config.toml
num_hidden_layers = 11
hidden_size = 768
num_attention_heads = 8
num_key_value_heads = 8
head_dim = 96
intermediate_size = 3072
vocab_size = 8192
hidden_act = "squared_relu"
norm = "layernorm"
norm_place = "pre"
norm_eps = 1e-05
positions = "rope"
rope_theta = 10000.0
rope_fraction = 0.5
qk_norm = true
attn_scale = 0.103
bias = "none"
tie_word_embeddings = false
parallel_block = false
init = "normal"
init_std_qkv = 0.0259
init_std_o = 0.00552
init_std_up = 0.0259
init_std_down = 0.00552
optimizer = "muon"
learning_rate = 0.00937
beta1 = 0.9
weight_decay = 0.021
lr_head = 0.00581
max_grad_norm = 1.0
warmup_steps = 26
schedule = "wsd"
decay_fraction = 0.929
decay_shape = "linear"
final_lr_fraction = 0.0
batch_tokens = 65536
max_seq_len = 512
doc_mask = true
train_tokens = 902600000
max_steps = 13773
dataset = "wikipedia_en"
MLP neurons of a small language model. Each row is named by its layer, matrix (up: input weights) and neuron, and shows model dimensions 224-415. Each number is 128 + 24 x the weight over its row's rms, rounded and kept within 0 to 255. Numbers have three digits each.
Before each neuron's rows, "fires in" lists the words (lower case) most often at its 100 highest values on Wikipedia text that the model never trained on; "fires on" lists the tokens most often at its 100 highest values on Wikipedia text that the model never trained on.

fires in: "to", "do", "can", "but"
fires on: " to", " do", " can", " but"
L2.up2986:174107146148153131113128114159120171146101159106100089157156126127128149131102108157129140117159099126125120167158141180132136145148155189116109115111134151162128165163107073103097159150176129097126127173095066134148126121104157117117117147110119156123129106096113098108150130150131112143064111083112117123154166164137138150146165133159146112186110146133151144110130106100124166156130130146132130129109139122110111131112118118097144121146163138118123145153117120111150171100155109123155119098108144132175119113097124118130132109129137110144129154076125123143124110119123105162

fires in: "of", "medical", "mysore"
fires on: " of", "ore", "ini", " medical"
L2.up1664:089151091102122121112102160092094114133120113107118121161079151096170144144154162130136129138210121156143111133127089116164142100185109126133164125171128081160119165136114118101134114133097127117119116144135140124086116132137107102116118144125122151124136156117169146155125157145101157138157123113081143131122096120141147097115117131124160102116123176149156127096151156135109181136113131148141145155136155138118150129168121146133156083178197119138103132102113131115126115119122111146089141141112109112127142162095132088104108185140140135172109161080136109161152146111081125160

fires in: "of", "united", "using", "use", "used", "highly"
fires on: " of", " use", " using", " United", " used", " highly"
L2.up2680:124100158082118126095120100139097117137176153123132134140135131124083116121144157134152177126122145129124138106152140119109166094090144120104119129111141157147118122123113122109123128126140140128085183125093098156117161118119132136137104101125136133106128159145122140211143153103129120153148154150085090114142101117137142165090135175126165144139113150140114121117109115125114138117115063117128135117131133092121104138108098146132107148120141136142123077070170097116124149088073073131149133082146098117135146108083112127124125104130174165153110133166095114135087091121113148139

fires in: "april", "march", "police", "february", "prison", "may"
fires on: " April", " March", " police", "cu", " February"
L2.up2996:116160115154148150142132134105076150127164092143167119193132088137172115093141191132121134125122123124141108119132140182142159146098122134094144149079138107152146142127087128092159134122119145154158153117138145157099127097125100133103124112138116121088170142138150132062185186106161119108121150110141115100084125094162123164133152131158133164139092119115151093106113134100144093134160090069110100169144158116136201126145122141112176148146144158165168132135143134103152093176129137141097152108162118134147127126103113151137170128095150156120123123094145123094109152121145105117

fires in: "of", "on"
fires on: " of", " on", "matic"
L2.up1289:173118109185083128093130106117116118165161134116142105100103111119131090182125168149161121087091129118157121130150139115166107119105143132112131115105131120138095108134125078135134147123119109122191132094093107125095141119114134090148133096153112067140111131136124146170148154143115112121090127167162104118141151115125105155104136099161108117103100109103190122096132173115166087104136124103100124126131135151155101109137109109162112128097098116136103090084107137133164167120136139122145117127136152052120127117102134147142090130135142105105140140127112147136103102123175159148

fires in: "of", "and", "to", "qarabağ", "team"
fires on: " of", " and", " to", "ar", "et", "ation"
L2.up1741:137179144164082149150130156104085158115143125138121118135104141096130101078111121164172115153118122133136103099101141124140099080130147154149145113127133107137154134121111085110120119140128123122148180111159123151122209097096099155137100138130143109095113114124141105134128108159092155111108122140116104145148143104130138137119080127167099057052103163103116162100151175158097132150139167082154126112174147140130143090140216101175143125110109139131090128071118153120169124115122125107118122122161142111117143118091132123110137101156125134161134099096184103098155121073095118119

fires in: "of", "by"
fires on: " of", " by"
L2.up1253:132157162123127108147124157126120146118090172141101127132099124119161123096138165132165152120125093105147139124109120110112144115118100163125116098170108150132107135106080129122124168145158168142104146112100162137093135105132115185138145134136123139123145128116122135110117130146135143143130121144126139130149127103149119143096114122106152151097130150153066098126133143104108186117121095102129190112197154119119123110125178173146153169117101071120116127129123114102128135164102157135106098134133116127094125086107165146142136163162113125120182083095122115131111133126085131127

fires in: "of", "to", "van", "for"
fires on: " of", " Van", " to", " for"
L2.up1384:151142118082148165132124157159091118136104064092138106139129132159141124124128122113116099134074112119126128129121145175134132112154162146139141104144116147074098102104137117150136138142096132118135121138148127156126107173095117123147159127063091121133119170117115121115115162070121117173113142135128152118143130095103128131111131133125136162108126140126123118129119113104149169110126139127133127068147079159143125124154152141143065122117127106124117134115081171127152126097148119138131164128158168123151176071116089112157171131115144144114177146123137126114085177109136106127

fires in: "of", "for"
fires on: " of", "ing", " for", "ed"
L2.up239:147082105109135127102140133080129136148118115173140178125130120102142111155082113143144132154157150135147140090153110138144152111106180146148135110150154139099078133093131149104100119144096131122090112145131107115124115146110091068147132093133115088169107137123137120113152128164120119091134098127140127120142138156091143090139082130120144131142133132141138129147083131173106151090125145091107192139128146136127167102159126156162106159138182175123139126165127105118127139166149128113077108128115135153122108094188090140175143137109118085137135128174131155141148132101132081115

fires in: "best", "any", "top", "largest", "highest", "own"
fires on: " Best", " any", " top", "est", " largest", " highest"
L2.up791:112099144147121079171118136115092118086148116088127116108126132125133103140141163164114112138119142121127103151105134168124115105088124062065153109104085109136138100151125102135123105110109135133141098137143127132136127134122144123149125105125121121122143136119125144126136081105129119131117121123151112109129150099135156113158095168100091151117123115131132138173086100125125120082111122131127123152118130124151108074126090115133104174142144135135123195125161142143082181119165117116119135142143130110156155134123100152131110121079110122088134129110133142176129130112112112102

fires in: "of", "as", "manor", "combined", "other", "like"
fires on: " of", "or", " as", "ing", " combined", " other"
L2.up2294:124084162161124148128158151154108114169143121167133115134132145175100100120157133103143126110140134102134141123167120167129105082146138123126083083141108093117087121136121119084087129106190174159114156166107082128166118132086145143095140128110140082152151127153117124106131111121137115176119095107144109102116133129108141128128135139135107158069105143155129109118116168151055145121156116117166094117127149129130140078121094160097100127179109152095144088131175093137109157142112149124117098139116079131131177116147128139145103111109076140138105145144124142129128140109120099112

fires in: "education", "children", "school", "boy", "birth"
fires on: " Education", " children", " School", "boy", " education", " birth"
L2.up846:158109137141142117080124107163138145120158113101107121095125129132093161130160140124126119125114095125120100162121113119155105108152120162113126091125111094128161162138115110175110154097120127146148128171127153114105115105125149122146117135093182113086137169134069151118119125107084125110183125129143145139132144157139107116124138131103119116140130090119143123146096098180153144128141111096171110115126135094153176110100140098133130150131157114084083140140127141136152102092125096098144115133158106117106130150087139120147099149103150149187110127109152122068159132123110129132

fires in: "would", "to", "will", "could", "can"
fires on: " would", " to", "w", " will", " could", " can"
L2.up79:119119152114160135057118166160174135126103111129136125130102139163084097089094133147124131088155111129135162170183122137134108114160130123104105127115143142134150151124143123162161122132130114074152120135119159115131100128172095119121151134149132112085169134127111144160120089132142156172107150114111138138139117141115114124121156099140131094136104120146175135097118116115124145124118149127167183124154119162135132111155155115122109108153155103117107148121143095086206116138159122048131119106145125160166124130111108122107164146136122122154162149115112109116126132153108113107

fires in: "to", "of", "for", "in"
fires on: " to", " of", " for", " in"
L2.up2267:098115136159143126116113140131120134152113110135105147133102126171125157167138112111117106126149151092097165137137139166092112148114122154143143145111144155186169119165164131132167134123114160114106120143126130104170108169140104160127142152136128083124113111120130135117085167113115130133135110125145154113111079136100156141130124159069141149136131159167110086151153106168142125149146108095138118115131133121129105147158128123100057119113134097130100166168136114094179123144126117150084125115162135132133112107145129135108198098112115075130120115090144130146098110176087122141

fires in: "when", "what", "where", "how", "by", "because"
fires on: " when", " When", " where", " how"
L2.up482:132139086145145141106103093170095113141123121126107076116119119133098102146147113138123142129124188140143105130115139122144101133153120117112106111109120156149153104138140108151110100140133132174130116139116141095165095141091112155106109123116121127115145103177106153134114193121135082142138125130106147131109109139146135135121089126090111143075114132094138099089118139107108113110174149117082082170111145138096129098141096135097104129158143148128150118133131119096110077103125101123109085137115079164151109123172145152078118076082119123121149137140160136143131096138115142150

fires in: "about", "which", "because", "between", "who", "that"
fires on: " about", " which", " because", " between", " who", " that"
L2.up1097:165125141128125165116144142090096139096147141125129148107159104096144130113140083116146114109120161088153102120153150114136117141125171101128120150122113161087150180127137138115083169131132125154118115132135150117113122128133160148128094154135106142107116099133134118105168148125147168093145124172110166117070142139111157110140138105156126091095162115110102105090146128115130164076176106158124116094109127147151130133135109175159133111104135121119126148168139150128079127130139122154143125116115124174145159115143145106181164105145110148162179095112097110080107122092145175129

fires in: "as", "by", "place"
fires on: " as", " by", " place"
L2.up1317:109108107124115149111126166134156107142086113119129118141109110138119114073161120124159128102119125162157127156089140157085118070178105112121096105155158139103115114075122122156126160101101149130171127160068149148153111139146115160142146119157134112115146177168104160129144109173133147176133156088144119144090123139138121121113129165123105145145153130176164126120119126143099088151140146183139108110150145121140132130109137143122131129143148094130117110138148154100177150137141155141107131158118134131157126124123115139153147112113132088146113074130169088074144141071102156114

fires in: "of"
fires on: " of", "ed", "ical"
L2.up162:149139165138143147118122123143109076143097134134083142180109136137111162128142126175116136122129134144102119101105123123178123099115114124112160118122138087155135143134164083089133143120163123143112122126096136114108146134127077075124117108123084154107175136169130124129146119133135110125117104123161186161152150151156073111149125169134134092088131186133112118116159154103122173145132084118157145129132109137142164092160121144093122083129132130129104100061176107099123153118144082120120107140161100125133120143099106068145119126128122111155101175110108130111104122103068142139

fires in: "for", "that", "which", "within", "female", "as"
fires on: " for", " that", " which", "in", " within", " female"
L2.up1778:142123142132190127146149106134154138155144143127115148100150104088136178111105134135173143124093105099109122149125171149147130102103168171121098099125121125115136106136151120117130102127121181165102152124126144105132115169130113119142141149106097145150109138104164131134138120125193128146140115134132157098087146111144155163139129144101119106121139135107154148155095089119162111140147141122133134134127095164110123127124133095130109172105089149134107156135077141088098151087119091111132153176126164161146152100138141109143138146109088122096145100111121088090120095123146129145

fires in: "of", "are"
fires on: " of", " are"
L2.up235:124142136087174120108119161180134147144105088163128127138158123128134132090122128140102130132140122160101131152117114124182143143122110154075116178149129118141101144106159150107141114103115138122126137169096158141121143149141110161087099147125170169119115170113106168113158126116103135115092140127074111118138106148164104147125153116109138138157135152128138144093139146151161111158142122151146171155162131108108153115091122170070171151171121122133104117130107183125134110174094102099149131124121110128098139125138106173117157149121102142103106090155126137130099116137074082119

fires in: "six", "five", "three", "four", "seven", "eight"
fires on: " six", " ten", " four", " seven", " Ten", " five"
L2.up2298:122101139152147149143149111155145121160133125107134152152145150094145140103136162141118175159119105129151166155120151108123135165115146146175096163125107096143093099118103117111125071118139119137136159106132117142125106107128151132137101127119142135129144149136139164147191135096149097175097098130132127154125135159124126122126122152145119098171098096133154126139160124158111124170108145174145141139091115150106131185123131157110129106155151142135159184111112160132104138118115113109128137096159152142131162139110127108060116151092079155154147129094137129119156144115117103156

fires in: "to", "as", "would"
fires on: " to", " as", " would"
L2.up258:118159125128150157081082112193148119097131134127106088109105153148158105098108101160107093124112111153109154149182092114120090132140094159070147084131147169138133129130147128105132134145105161157137119152145086165173152103078136121084129131138093151134147136106163093128137106095139109120050096121124116132117109120140116117128092123104155103120112143162166162089098056119128149144126152140132132125136115131146099147091142157146097174164094158113126115104133079140147113148128145143114090118143145159161126114142133147128114113092141127162137143118134143134140111139179125158

fires in: "education", "school", "college", "university", "high"
fires on: " Education", " school", " University", " College", " education", " high"
L2.up2606:163125157099107125134160152141140155112114115093125152094061157152177179123104126149164110130138135121130121132151119132106141125126155127095117108135130127135159143097123142104104142166137132171139104110153131127130146102137166136143170120121156133127124145121120192129166097189158127092102138101108136091148196128152111141138117157137124101149164102126117105116144098144140149126103150087112137149131089112128136116115094120193101118169138156135134112096118136133082144102136114118125130155103129162126142113128073155115144112110140140120135138108128165087143117092148121119

fires in: "of", "both", "sportster", "jake", "who", "on"
fires on: " of", "ter", " both", "ke", "ing"
L2.up1648:137146151120147181160139107134126126111148157144112150140110108194160112119067157133104130095143086104070138111141138136116117142093193129096062118150118115133157154115156150116077186135122155134147105121125181113111140160088129111121141137163119137192138128113123120093116120150125117080130097170072114134143115172157138152091122093125134147081104124132150139077146134173124129147126160140147109129104146161121102102137078098121132125159148118114113115123123132134121128151145130173147136107127121109129155080162088115139139109115066154166141170146147137121130105150140081130

fires in: "on", "under", "according", "to", "via", "birth"
fires on: " on", " under", " According", " to", "According", " via"
L2.up284:140138089148114134137133095106109108146141143116102118111142159160107120127123155161146140127122110163120128112143135091136129053146130090159117110131116122164102168116132111141110164119095104176111129098101164114122134119102127147131127136106143139069129106125134112116137112124147114157117097137180110121089114081105153184151121102168049189105133139148142117121092144111121142100096110164116120109099141115151131098123123112125124119147100176155101139120113125119159132081126134152110179108134132128125105144137168120080100134147130127134119113147127129140133106084144184128

fires in: "world", "way", "us", "weill", "wires", "wire"
fires on: " World", "wi", " Way", "W", "World", " We"
L2.up881:134133134098131192139113079136128129117121097102115104110087128163084159137093097145134107145158120148165130124122139134106084093118126152106177123146114114107148121157156158139136154152156142104160141076122109098126139133158141115176154142092125128154119131132144173151151131105145071107166103110135148133138122129125150075111117093187117119122100144112117122141110089116098138186125138134118148151109075089112143113096143128088109148132120093185119117104110138098159146149107126144150142123126138134109116175114114106100089164114122127128138133087119099114110110139154108151

fires in: "of"
fires on: " of", "ment", "ing"
L2.up710:163179135130100133097099125189090131103119118154138151159084103095137130133112145166125132117175121121131077124122115110138117125120097091135149126141117132120117142121136134070097111127128139139109101107119175139125107085161121102148128154131118123120087121155115149123120158152100140133127128111124106192144093163110159128173126154147133145125091168157119153148148139147104132137166154110116123130151126179149124145112136129146120100133142127116084129137108087100169164144134102149160129097087122125110119094113146097141154122129143151124119167129088165160171107131122063112

fires in: "was", "also", "next", "english", "later", "mas"
fires on: " was", "so", " next", " Jun", "S", " also"
L2.up1285:143083098152121128152132100148136179124095121138143086086109152158150138141124151122095123133110132117167101171100120128113110091116130163102167113106123152154142147157147119101100138140157138129152123136137147095123116167128120103139124119118142120127160140092098131098132089124108113101115168094091099137127123094084149132168140165145133122138122113143123193145141195141128110103176139103171162099103104123103128133155140147194121105102135126118116127128138148106128089112119120153111104155117097086190125159143098111154106112157122130148163138114126142117143130087098136131

fires in: "s", "of", "physical", "personal", "field"
fires on: "s", " of", "Personal", "ld", " physical", "of"
L2.up3037:117105120114146122123169114131168072152123108129146152121114092129130130091109110157095106132181141116136094086142095132131151118179134112159113172143124104120107176130124092126097169122164156103089126116124164082137153112079120136143146122127140108155162127123116133129135139156145149139088117110144101125143134158156106092113136147147138115177130114122136089099110159145099131124077094121095185129115166145148082145148094126138119065100120115155114103134146121161080140116093164112075101116121159146102144113135106112194139156156112110128132102125107151145108098115095120113

fires in: "of", "as", "up", "contemporary"
fires on: " of", " as", "ed", "up", "ry"
L2.up1116:138126116148141140114122130109117059099146118196142118163096177099141122135132133119160197153127106132149139107167090128149068136115168157129146119160123101137135101142146141134150164116120120109139136129097149106140139139139146159141113097162081113151146139152141114128123125132144173102126123126107147127118128092083119127137149090149088107089149138114130179152125122168123118141126172171147138134134141108152111165151136133148141087114124121138130142107154126134156091142104143150104134158135129080128117101128110128128151130081118101131111134152113161093098158133150113092